Weights of a small GPT-style language model, trained from scratch on English Wikipedia.
Size: 14 layers, width 512, 16 heads of 32, 61.4M parameters.
Architecture: LayerNorm before each block, learned positions, biases, tied embeddings.
Training: a variant of Muon for these matrices, 638M tokens, 9740 steps.
MLP neurons of a small language model. Each row is named by its layer, matrix (up: input weights) and neuron, and shows model dimensions 16-111. Each number is 500 + 50 x the weight over its row's rms, rounded and kept within 0 to 999. Numbers have three digits each.
A block is one neuron, or neurons of one layer that tend to fire together. Before each block is what it responds to, as a language model described it from the Wikipedia text at the highest values.

Responds to: Media and event nouns
L4.up134:492619523521461494500360553505465544517406487484529532532551475508525549445401408562523581518473562476517507533561438501516554521469506521529411520475526443513555458540480539544478436440499475528543572517430592434633489477359442556522586487554577443505514519392484391472470517473504516473
L4.up269:523601524525512586559410483456494521547509491510450505409501523473577532498519485467430628531516415434548513584520416512465533452538436392551553510512507497496491563525537495605466552495502583444419468495541439500546554446446380532452522603487483519431416515524490505489504422586453540498
L4.up585:528527496536516556456329563505490489487463445502399548535501489466496593518444539466502356538447527497508518446558584512482405511532524451508542469501477530564591454504465339413614496439443462496467494475465453567526542539470522514412549499472512465464533438403555497478492490442503509493
L4.up799:558549507452458386493486500441463409565509556425418518473564433556419425537466486505451551477582506442419431515408538490479460448483490488600552475558475523451410544547493543510331470480495480524478516543544532518505471504511594530575553572468553542489529531515535432413439542523531475520
L4.up826:557503501547506570564549561583516506464503520486461486473473500494491514521575558403496475495526479500464560532521552479451458381526536429499383511515459532546495444516499402514543504432454515522495537483530473493534478475500551547496502553438635534475519401544467474545483422484498485528
L4.up1053:469391517553562518556515521386606509480548512604532514508465585513502478483596516531475508440458511480537515446537426425457499450508470451592512488478490501555491539586529442528424560496537561522520423508417468479586521459473472552421504499439550445470486519477514422413473580485565553551
L4.up1074:425566543515456510509462533506554486481524478483468610437547499416582503482501452467433579469559426545519429487538501530414450536517437469542546502547474462430559544514433435482526494480642479474473451523567470461431478531555431492530516485508522519580471534523492480443486465550492478422
L4.up1636:455476511452496454472467549513507570595570469513473466506498518522505485406481472467495527475500522467595564476513416554641548461403453449530528467430465445496519478511515442474486500451504490456419466485574440554448564487526531418534442579607468449497433443514508427432439569513505551535

Responds to: Sports table terms
L4.up34:579525489498469537538446541553512612496505566444466555378477623496454411524462512535461454472492475478561461486592489442503490576429499460525486530500474546497555554535482536452436438416493528462505472472501504612444484501570453410472452512464547517508530578484511525494389465490454469555
L4.up197:460515489459577554480430517504472460486558514457537543477525442450461490518519581417401460505470515577548490481555434525504469550502574544474363500461459524482573528477453492548518497499503559453525520491461420480520645512436481483486590447521472510487441444448459410429514529466529566474
L4.up561:504621478528487495496455524524488470486408471454442571458506506417540500503361465519532499479497494537541498493497375544487465522464475547455578486570452500424438499440471533406481385505464512504507550506458553398466447430480504533520411543628505548578523406578520555443433523423441466464
L4.up600:475665508489534486520431470539559479496473425564447485517427536461489472602528516506519434386505551573392548399518500461513547487541422521449519512696518472464510482533492498438482466462418520559539468497460479468394485408464537524474500472540476573516507454442535415446454547477507486502
L4.up625:561664566413477495490436457522489548532534466527487480513435519437529483517421509491517506538402535509562499518517508475401529559506429561409495578519533467479547507408541516543457398484598506474502519520511521454471518493573553462509526472511475552415503511438452433435443590482427437504
L4.up887:493563525495490450549555473466518503528548542570453504527559488483555579475424475537490471541485468552458465465624493541430452489462597487465573469495572465515518481619532473553435523484524438467508479496453438556510514553550521499480526517579573509541449485582622523493465464424517557447
L4.up950:560537576531461587535542509576488554442481484532602526527512511460496460439482454493420516519456554590480554534532452464496590524501514565477569483554592428535482581471512515535378555411567467516510446447427510466474453476574479432475507463500516493495498519440426563450449575470458533422
L4.up1573:437461548554534544472503491526433548492538409539549478498451504565485512480496543531442514551559490532567442479575457458416497479522525475436478489480587459401524469549546473470580523458500528463572401494500504424548407496530412470577472566453535491463533479458464455426426558439466537468

Responds to: Words inside creative titles
L8.up325:397526492522484439382475580401454497557515538509545565496518446575474435406513479470421459551530431484421575564639452569534575537461538501550549441417480482548501494409568543375512526530559632482547640573453467511446515519474554399523426415529530610587533576513429459489576548357507550471
L8.up692:558511455538608482517464457472493471491518506542547473460515553548420490475547497486532474526479379555476599464542495537399518477510455638543428411529552496455426510469481530490478486539522511503549487541475525562429608502459542370549508508465548560541453509534576465466541497505476547537

Responds to: Outcome and relation nouns
L5.up365:582544466478402591400463519418422562572499531483611554552489603517407540650517487486524524453549458525581507538554476531490603477532455512572588519518574498508467511448569509479513449510495522469503526558429509552501585589455506487541441474559425462527475516581454488489529445492545456545
L5.up980:618464535463585532515440482534384522555387523479423512583507552485523543553556513466394453441485502530544424488516646478547551534498505441535496489531477504472581496518444489500535442487587482486537459489480491549498489472533417468574449470540517479456587427537502569453516587494504466450
L5.up1049:457545430442475552403524539563487512458508559506482555598501486459577462470539457495572502556491554458508510479500529518393520489477449519566490504508578551541545535556479420501583492516518440427480469453527451448461567567449437493485495613492446505506484470508499499510462526531509525443
L5.up1775:601498486493413550538465533529517531513460518541500502505529502405520482490467477559500459489479558398452535558500502438600528545594597474404496492577490435431605443509528526483563462434569494532434496552407466504525485518441394504443485467517444466509462432530415480568519535492532506534

Responds to: Ordinal century and date tokens
L8.up482:460507466558525555477516556532526480560494519528632434477539396531528571510513451383510516516519411459534529541597553449462475491473461497428560472532444559371468514481510546450537430469515536538469418436450541516462454469452562485479583493473525552566421450511519500514390469544382461462
L8.up1242:514516477517498593573468589400453462610440515483517563510585499459528467401458538504420576486524509482618399517520564373488534446547462542502479487503418392430502474543510500427482509537512526493447417515595484515416535515356519458528411596574471507497450476491505443505487587505568563420

Responds to: Table header cells
L8.up811:477467507472524506470641430402566482480473476473497486457477493416475494434608483490411503642469586485485452499542462514576507494521382420424489537562455410528506454515507481575520458577473504478419519422499577531463467542499533552526534466482480486435444574508526532463501555442445508465
L8.up1636:515476482522462440485452547561539448477449414429551424559483558490558513467451537463483486506514501444490460512600530594528441458486452487573499565444524388506582455508539437576484464450536520480567501549461464561423499587498487403468623461485524492435563495466507487511510570478591510465

Responds to: Place and team names
L5.up125:473438506458554440535493491559512581600490511505581515541513511421546526487434531529509504493522406494428485515459476529515464529479373490486550583432584475524607456522549555429543402448474412518401416590456508533571503538488495576471554559561627441514528421494563551463550467495529566466
L5.up663:529456473500495460519460422531445480490493475550570595490474479483481526564472585463555520519506515518471510522484406504427459487475443496630489459470541463440509507582411536483520493464526413431456554499505515460557479465517435536484529492568530473465528519504472551446499538555487502503
L5.up1354:547538445514380464554441529468507518476473480500505553484480549564503510424532492568570511461539551512523526572431436535518442563464445453476546500505518470562537535490491461518530442496481521539520561540469531598432453514620531555524513548470508570475517521408517520559514564496427460589
L5.up1872:498586505534432454535549401531386452582464444453611504523530484441592627543474474598569501554473501543466488492441435587466556413486467456480502488554506496374588437578428539461466394486484581519524507516480423496568501547549535546504488529443514427484490530458435465500593511525534493498

Responds to: Sentence-opening In / per-
L5.up347:536546488446431506471407485480490579402546510532508531496516404514427506411565441604459531529495536526415412548473500592549534398510441574501490513473493412544397565580532459418485577494391560487473566491480387529519536453490526559435500500543504526394454490490589487497593428492587383438
L5.up1651:448424426501451544522498562548521535376532438527445503472454494530423603461529495455497475475463487496478490516507425548556589500411407522535415549579459500601395541443544524512534484481482518489444573472576468551535468414516492528503456502590491567561523439510484563471498429553514584544
L5.up1772:478490596491462497508436562465492539538517403491444504485557512548473543556508426592550555432507535507466475555436447564456540454429387528533513464502513490544541529496577422490589485447463525472549567500528507494527613502508491532445451511557402501572499428445529554524435561513473525514
L5.up1887:470458434481567519548511500549506510503453498518414497504416491462561475520510547495484541539495534505490532539526466503531583541421426561485441526517535443662394523440623560499471524547484458539498516521545516483448436409454451511560487511545569509538491487485545495457478415519567470530

Responds to: Date era endings
L5.up507:455516518520520452549480482533550455617459515466510588364506477422472522529409662537480474537599596499556477482540485524550552408504520443510556558447552537416550501489509517498354469426513579578471509559450366521481562454510438499480485463504482502506438510456551474511539439584543460468
L5.up526:386449531513412485530455474533523600597481574533503581535608545422505547493406513505506507502515476488519518556583588387522557456444463546503414524534446490515460527471511522516419521488469480514545427496516600481531474514477447504475515552527508540478508515496512483549491492356597532482
L5.up535:497477474543540498517453425476471498546545529512481518461541484471423581494518534486479494382503614419495505465531390364553458505577450526541485509500494525419465469420571522526593497418507478531528482451459514517465573659551478481494558487580471481505359410517478478480451596453641557594
L5.up1395:528468539514464520582508445488474506485557536497457493564506589504438516442494474521512501435488520527468472427461474457457480499509404502385531476548504450507488417435439609428537511512480476475580446650549564509525416494517428426507531561501524553494487577449510457537509520465500484438

Responds to: Spatial and positional modifiers
L4.up101:546539493633493438587513479532541574546475465498459533510556549370421503455421546527537456483540547488556538441469483495524567487449470462421537522386437516480360579502471465509491479533517442568564458537514494447530450575453404427466444447524563530480555497491457488555464499472483443497
L4.up125:454485500545599463493485490464523327547443476568503509445534427533406543419467488533504471467524538523506499496382509438608493475519398512488436493441510516494469418561550543536558467574527487527430465522442588370457551504576471579503548550439514516587389481591507516516554534504546460457
L4.up401:496477544496442495523582491553381501499444553459532464444509425483399531509478412518464517466542604504441506484381513412494504433501405464476503452477524523602465496463541515456437400510537501423433452524505510415483497413518498488515470486495497540441467509525430504424525565483523460456
L4.up557:507427424438517527468447532433388534419475546486526441462533460398513431537579464497543476533450492496501471491541591407519464554475530513542538513492505464468486484575481521393462519514473503516517375439455575512582499452482503496492504516489509508463506349540530531446525595497478494445
L4.up694:498471443526470428539534443533518519486515456485473533434427495465490464525502486621507569411513527563608463554438412523505496497482443448446434597491594494505517482468514416505451472495500594499410455581545481438444473540505614535501611516563466569449500511517444542448518502443550502525
L4.up1046:574433517505467504468492419396556541637558447452506504507463456517538475508454598504489560395549556529591467511430481477454445418510483463451523582436492473523518464568500558462487571485558468528601427532474502387494422457473510421468531600505469587579467480500439499505444504474460549505
L4.up1426:478386421501495559567510523478415526521466519446537536558527522444468504430477437530498477406574561435497544473507560406514543565541448469474387497460528477473525466466482515507502437494516444401540381533564501502596384540437447555529533547541458573388416476466521441569530534463506517409
L4.up1871:489495465515553470522430503484560518451429513521438515490467499512581521590464580427463525395544527525471505518425406477566436440380541434462536499394525472419478436493611530382488499402534511522490646508465563493490453505507491516401515495522587502466491510500478533480450499489581425430

Responds to: Word-start after determiners
L5.up155:471526531461521455578508456553516560490484437474504449488442431448531628488460505545430518412502519471468487431514416515465524447477451479597575485516462518573495527625500576451493476504470563470520525484549471525446598483440495583486507494497479496557608542490464505503547441465603449467
L5.up1597:420496511489621538540411586517550410555511548407482381410418505431518478495448507471419512544531503482515482537498501475516540502551484602466486469471451557614602451534527600538440483470422551463483429392519496499458468593580483488508516444595471508455556524456516512513527609520486500416
L5.up1681:587550525505542513506483476502392504493477440473509463523439448575565565378524614437483392525466592554470573519395543534528463491526465513488387550454602459542453493534459463539402401530484484491501528452481526431413439484463486518465529529514618457449557427478559574501498495407557515389
L5.up1857:515427427466460539446543549459523554536414454459456494503536495495506550432443548539504526470595523388616595517535466485537505525456434486500563597457478443466518599462436545569570485483478462522526477437555501433514567381468515414508468560491470511549590478474429559540524463536595474457

Responds to: Name-prefix particles
L4.up141:605456467368494448529405442577514557522546446452526571563463503538495483474498521534535523562551492562523490592529547423363500420504411547496495514452518507465492519505516515523452492505518526477526472534511551522449507527421516521583511491496455449406474496445424518507517447419470479451
L4.up407:506478520433486399491462429505435502472491444503491496509459463504520560473440491498468527412510498499516588527612460391471542435497481532508537495423522548577397489516549462550455403496414528499462568631568574517445550457472482579462458553548388451510474422436545520467482536530495475508
L4.up493:455560596548538419488390497564490570445508550532429488499532486483525398563474502523546401425519500425539502489493521598461453500564521453532478485460397566525463538603547451420602495471560457493477555481487456469479473456521575428464510570517572509559452507440480433461468430371528497498
L4.up494:388519485594500531488472407567523499535550563437520492561467541466433454474493600416524397414485462482472521483430471482486475548494490440542497438480489534493577484489468471510477430499562479427517531576377592554523587492561433414501574459538433470472552386460460443582511536499440505408
L4.up701:574419476513482497482504509468516510490473486525427446466463518510460522409514491474524432511385520507515443519544484370480530535412423523410591546569517641559522583561509551502504541443512506468525523557516573561541521462510477537496484445482508519499519499565438484443450421448519392490
L4.up1287:486549582501471442459468396487579410511531538417419529566444537530502431455465514568504470508522445494459388556560463529518531437522485505496438498511505557457548442420548488457509482462517579558424474612493460485443436524470480506494482502573482550525542493515415475452517532537503481416
L4.up1355:473470515517440591484488496526498437626537513554492502474484552521522472481495510537572532494524513385500521531522381545487511538419464452534475611539446520590483466531462473535515448487441501512481569601478560427597553461473458527434436520453514451462505489510502405443526507485529522519
L4.up1828:557405539462506471427516490476492578545419518390542492564413502406511500369482596475497536524496534482349563453496498492578585505455504555440562447454543561491530439442514534475523586460501506439535580480542472430521523491499393495437497459484392527504444554491488478463475628492456578475

Responds to: Organization name continuations
L8.up1000:564469513486521534471488513380446426551499521493605530513494430535378525542562528428506424455543452489568471637574437547428525471417529404449413513536566481616546466433450540440482423526485473511545518507459501512491469541512507512488453428484606440408535480547511445558565479409496493564
L8.up1122:493496394505519500599616503521581529577441554437536610553509446472505561598592486505527388522535479523461500585515502453462509441456432447504536517529483590498526471492506483467533572437603471510532649572481539651522489459534456480514505492463530441449547457508543505499465447428524503478

Responds to: Currency and quantity markers
L5.up314:651574486478520510536536566512480540455461507524469485534470510466449607466435544505554421488504436554509504497505534515472511462432469505495485486486558543504474572477498554413538509424588480492454478441469534416512589492535384435580470553467516494534449501529545510488505609567491534475
L5.up520:522423540512453516536402510431506576440453440471491455452513480488545502528490473511529467476465519404461537556471504476499557472500469549472495522550432545531467570552383524528508509438619494486497526487464586517419565468519487456537364563481463447460481455482444531565554473547561522479
L5.up1102:522419437460512424510448471432450594527596510447536538542515496482528504482505539513494528498442567500484517567518525521530498491520366522474570530477572473304473531483559488461492457500542436504553555474410526486479474544506488486546397460436460457526521551419535502439511507525406488372
L5.up2023:543555527478479472482534519525330427520540544498505498551520442553438503557471550537515437527461530454509540429454570514517444502539545509543501527451559528487515481599488461555454440459454577590569536469530582532480581515499592617500484561493480464415503475517578515461523464557521461559

Responds to: Clause-linking function words
L4.up220:507439516559557567509606487491566494426495529458510555453517457516483483518586559532537612486456541438462517486406520469625486480470490492557468450552452431569487518641478469590545531473486570492540517447486419550543496457591451490457556566400531578473485543436457553412503525551505585551
L4.up346:498484519464455408477506493458511626532566566466558530436522530441502435589521529523470541426521445517584581538482534482520428512398445503532404498497459489517460450538427452460584522554508534408507483450382506498522507524510494430491530468471611474473487394501542502498460491514455507559
L4.up724:525442451546516484469500573463554571462498572526538490460520491475466464420548561523484501472466520375563486506552396481539517387473494490476521521551521601522532498636508528609524498442552477500514496478520493573511473438491535593426456557411522458516526509443578501545537464523532521554
L4.up1108:486419505481447479555541566470445504625602524524514474538451462469435456518473439363558467497508499431509474532560491494483452497465407500439455482503468517463472528514371471488503460479580598471532496517512402500452513468577529524442526478476510514532417439398510402571530430552492578547
L4.up1125:536461441514530471481500496516485385485463456494539464474444418507462495596448448446433529500421546548587570530527420503492529434470522412442492451545467457543424478594513486451523429497550479492607502447539473552524429381551433473461545643474548539562439485478524553538463444512531516446
L4.up1167:566452468582483520449498517406489449489502550519569435560510534514466455537431599510554511508526486504551471442447498443436467513417452523450493450468574596567520445508469535498516500502518614407482498565488480470513453391541560431490557518478486488479479485511458483483507536584444520521
L4.up1520:572504542524524566521587524521490507497554485520470566417434521535443511540512563498643485575487501474462457516661535395551425526423510517500453512577411510599528495569469365547469491507445553522487535473530457541540455552561497512526575513386563425465555395457492455440539539476465521420
L4.up1817:535473499587497473430453543461478527445465599489471493431500656620429404538489501503499504500472565481527528459575496572500532505506488446390532499494523445533433553633509576520437491556567451478471449389476591452496458470560405542517524567492447374468531491452609501446539465488429398453

Responds to: Foreign-name opening fragments
L4.up107:433489479512544538434601446548363464612518472491514500539447446479509499495578561518469518532454474432454530480586457451491460510422494427522461620542604521455510554534452447604453622474478551414483524521476492394606572576414531400576516481492487539509439491478506545440476591449471539482
L4.up132:450507487495451434489470542526510497605484509571513503350501627428542590484520398502522507435444563508529553478555564545482435527468430453469475603516500527511553489518475541504512456505515532541569549461499564484455480466493465469474494571444510427582490437551489526447543446496476536515
L4.up217:496492502488446481510439505542529499460507582620475430503386521488549478530514563449470494461439524514536425481606483523485444562474474440556566597579577531446529473406484454495487548449474572563529454461481437534490488507505452497455526525435482406410466417561352552400545510522428472530
L4.up282:523558532437477541567487446496433531485542615451518575459484407509589489555463436476463488424438532494484487464584566418470498551532365447501547528521485538612531537544537460468556507426457456589532480578460519542512602500512468424416511468472563485510448460534417446542438517506476479437
L4.up1063:453549521431450559556469590571553496602467535514533461449472544427555451478538517469493450473489487465426569472455561518523542547498520547461615476613573481467466456501513525525562478438484553513526514609438500514555504526486534451440586527528440454535440375524524542569510463478435447549
L4.up1332:474444546564453444555619458425527554526500503483493527477448546636588494504474511450456506481448505504474496496523501455459435545454480476484453486513533591509509511553559656429528517501451621567463483569598624501462442546515433532479478519616498471497465537486528384355399425467474464505
L4.up1825:475518486482500576507538497455509457504427487501543539514460539499553486546471534589529477457527575370577517483553485508416410618453479449433407588550467505485566426478431481459494529463601540462489468494503628518453481505420419467461471432508504463512492507562486612401481550496362541506
L4.up1996:536543389505587503507454603496585548554424556605510571393479478506477432489529538491520410570485458558560533544462569557586469510429543525468552586542485564534485460442533527555521490406529489549532496497567516594566456537550549448472481494485486466484391466422574597497525465543488497469

Responds to: "In" openers; sports stats
L4.up143:541508520470525519533500534564493470476548589529454538492400536536456492429396478590528420457398456504575528487540449552536496443602480629493538546479493467446492527589527435480504549492518513419552547476492566473486542465582472419623550466576487406541496427566552549413577485402472501479
L4.up181:533437478507424432491607527489497572450419475475514489443541526493479499506640468500560476458465594455368468537510463573486504511446439424487495472542521573493534556483498546482456473458542448536435579549501529523565423619523450545463462523446413394425531407488561479381489532469389529456
L4.up279:554552527499459482529527478484562389379447382508520483518468452547524539455493555573499490509497445571495412536471412388581490483468465426439551519523455471470577442618462497594485446473495531470546517489462495538550498509499505498404508598573493536538479526414509462502504460557486531478
L4.up568:529488440468649564468491586492468491452472459420426477523430466510544566515551510483446530486428454472474448595466429564541520466496461471545506503520470447508435425601508465523508464448577474442406497504379552607505535469480510491544489583540493499463491450524599512381484578454526499483
L4.up643:480486490542535498468478496471568596563517474512410482451513428571475527530567530475584474521389542528449613492452541527531552445443502571450577482489502547516536604551395561438520575371511541471471514491462598489521579507481478468539511584566523495545460485495502386506410515438457499499
L4.up698:494517563451452532518552541610519481612342475445497534530523505428557551473450528584488478473477478541495608457542525486452492537500503459533454541567447497404485460552569463557437502435492571463527460445431500455482465547527447548480595528468459450532525490562571531478477553420469433455
L4.up740:511505494468540516435414468568508502437493488445554543503432466385509502479562485558439552512501519437442511487508484537451453516526472489500474382497486542545554499586574404504480525415420593424537483473558496512554483512552568512454491469535406472570523438491548425519467433527473593485
L4.up851:445497591537569486529546510470468549591514503569573497518532442603536429489494408433523515534487495608499556582429518482472544490560519521456422514590546474502507541564559440436495451481461561485470520479443473510496444574558501468493469554537486468545599508456388480467495448458469503487

Responds to: Name-completing words in tables
L4.up576:514537527527454484520454435541517541489558578538594536472473493449599582601466458530474478506499526494506429482503510541495506394480535519506459498519573452410657447512492469458474444500453534548541456443493469417585480532538573424447480350420496483469569538495523573470492485456510598487
L4.up717:534552508492425476513455490539468471480534494583511520489367512566490450578478549486493454558447580569629459542473445495509508479443587539485460457555555534484554435523448448540487470483539479539498501460443437518559505512547517537471432371557535467500509520469535532473579534411405494543
L4.up956:484481561431499467410505476618516543503539486484562518428456493524402542529500455530508435524450542529557506507471485453502443431483534500541465529499562498493518484435526537539483536476524590517459486526507463496503547496508445431464475544503609550529488466474510544512575550398498500597
L4.up1324:510594472480421519499483414473432489449408520511506462529396526444515541542524458648526581436461474524557541569489470469464532499569498582463433552424479582390405533509474538419619566550550542598528408490515457457427503494563520515465426458491584389466512502501587499533575544468429450561
L4.up1346:530546456517534524516608460542444456435431569438493450499495419464457548484400605501548573592435532536435549505484464467432536464535510518489569451474452495419506504485535436485573574538577576402492513492573462521481538490519504556485408447460492534474438578532530564498487494492539594563
L4.up1461:561469486495452412514480454518499488500528518488523598529502587417548552539518457537398528447482477471611539502551496453451519468573458516368626546526502613466426441564550414547442500482367515519503438472443548567484470544446439531490464432528553418617510506504447547472480562497503487608
L4.up1571:546543513521454477487511545429431411532469563508544510628501473491471523473487521543384512468477464483507565559499436568460564467496495528437501563505561478524520504461526440457449518490515479475545535507443365455506469482494447506455423444536582527443551463513443474515471547533407462536
L4.up1840:486450499495497515550475510517479533503434519555602587498429500476519589404509516525489464512562412524469482573496474532440523483467520599454472521561463553425480551448465537454603492532473507560505484471467454563541549535505457498510501511459589453463515428455533526497489545490552489488

Responds to: Dollar signs in money amounts
L4.up462:506546391568535459488513455425434429584451467467554537568535559496477546576483481476426553404516417504453443520493382475575479445498570493544435548447551489435584565415487501504494351588550517503471442565457498544544622487510531494430496533465537471523492486446539485571490608421487482370
L4.up509:514514496564496543523397485447462478521486518465397609560459586558421495481528544518495478554514567499606474487467524517555584496505481600533442544525364475557568439549467522446509473423525468540432539549494543512504538390481408532514500515499463482584614449548552515467464541480501471472
L4.up552:538463559562494525425457453499604348509506510454511550466467569517498580487616486510515516523522427451551451529486538564490460453545532500498559544559491540534505507453503487499558606441570558551407569473572455476537562486572510493520506549514520387540514461454493516445506423494499435438
L4.up715:532471498498507516492477488376418488481440499442402654452523513508475483609509471513484602506513477447543541519540485464497428454564490450466428508470565501546542464463529495528521516461529605513531466511507482444474584452509485571528458564535510493524591498511440462535459554498459432447
L4.up1179:473490482524488652527532484483410545540500492440358564509487531406490512532467384470552476504545509504531503449472572511593509440543503473510522502504468503612450583502530463452552560464465448460525469529475516480588552428422491462640587512476500474510547439473426449345576497538601508511
L4.up1218:676485586532462557443498534450412544493471417488546560421535424454517533518476517488502439451491375450413438574495454531579474536503479418485412485491506460486480509535470471502423398450526496546494389507506546442443553544486598427584500496539512410655487417455494461497473394486480587526
L4.up1365:464485522582583580525527463483482530460526562485474459493575537448520470468470547529516475434498467476431511473577521551507490492566480481502529435442509568521570521512554561479432497439490483616560483424400505468466522497501509393488406523420528522497560447416489401486462567433538536515
L4.up1392:405535416492504495461495470480450477441438512372621504460439497465509482428474508523546449584522494518447569502602443487500467470587453487524477545454532465431476564448462453535518530567540464406473529442493577454519506576484588419565448548541502436522582507447565488474528478458575463487

Responds to: Clause-boundary before new subject
L8.up409:522524460482477550498481460540471543541573568517558579499481556486485541460533496522494489533528485541497517574508494591444458466484411477519469502490431485479529521515473479516494441474404481461470521509495483537577501472462451592513541529486464525583591551383458600476402520525487433583
L8.up1300:476512565507464492498472519543529529547520574487449537558463561514466559518573408521481573459530598565525560481569448475414423502432544483473511510449483482532512471591529511555484433446423487464570474483522459552521404513483533483431580525509558478599557574481580552514473593567526397535

Responds to: Stat-table separators and connectives
L8.up1482:489507451552538534451524559545457393549504463560498545484501541510548598490550455495550486445512538480496596442436440450552533457484562504475511363441580417545501502492526508416535536423467535484485510417490455541651461487472516462496513483603488438573444521496495490483420456433433526444
L8.up1590:535499464506520542508544554471497567386501521492636503477489512496535498531490504537471406528487457546515486524528527441495496475472493571544455451540457490483536532497520453481501536612393441435540569548464433398468566448462527480402517506519595461358546533457529520416507581410466460464

Responds to: Clause openers and heading ends
L5.up955:444485575503421391509493471454521405600461574435511530530495521431438543522511519510518462511441429436548502551542519488536482585446498479514526507468526445508509469455494509486463572555497516513498524474422400477504503479547452534377485457508622476444519458504414539476515574450502523571
L5.up1650:525515494504546427452548656437379548510559512467442501458657503466505388451582522451473371499468544513549466479486451549508565464547443504486599514598449511554468478436479472470415566431476511547492528389533520523513487510537498488424434461511567372476508545421555488564518489478430477539
L5.up1675:570435483562447482503564424433498529594548512510562520536428576392513468499472511583441377490476465509500555497492508467452494485513439526485463576455545443415478498510488429474530449499530531496500476490455461492479547551568544477491525507548539443470456500409548478537549505490512522540
L5.up1858:533525518506400606504482517523603442553638519489504534562460553546487561545439496508473613454483417548459437524505511458555497413595388534452471537520550448523472527452478549507457534512506570448537460446496523556473578572455480441498529524504460531378524435424496511488503546413469492454

Responds to: Event/work head nouns
L5.up379:434579577476518524556513484483534437549491444577503505504538491411545549488550549483442540472517506385506478564494458431563517528547459450521557483536375413473460427513513505400442486472465494537515480484456483562518555554582582615503599532579592528450527414502479398542458501552519429557
L5.up1012:504514483488585531524522430517559541605520456489496519438647418587561510405485504510452547464454464441595470582470502512519558483506499464526502563560463403510478403533541615553560440529495531505371496486385468517591526464482521557393562551503479476535535456456506497522440549518523579507
L5.up1103:442552419479517445559433511505483503433411516461399544478469577431550545596520546412521563476561535513405446482534470444493520486485548529500410513474481513484449452598471475507444545474509545442470466602430529524565468421548552510460474619535454432375503469507615414518488498494540437460
L5.up1138:516458444434541458433439426469510481530502595482555463325534507518525505489577443493393472501423510532496495484500413520391534637511590480610564487525494530487552564499522441571481414499388440495505477477469556445550526561438391585469514589452563481546468485452553439503506552407542543474

Responds to: Sports club name parts
L8.up1892:447547466582494521455398448450529464573494528558476552518449483504464502585523465558468495531541371486490457550592466564427475418544507460427454530470409473548446468540543506473458573321474536511513588510508522534505492398518411499521436581521523481500570527477522527469601519463517394508
L8.up2022:543470417497518534403373509417435503428475507561514485493544549526510507540531462392474488494475518562490491465506574472584528521507470419522517494444473544446545466451565513528513518429496503493516649551466569561503453603377392425543432567613522456579472518405513515583478612484549507513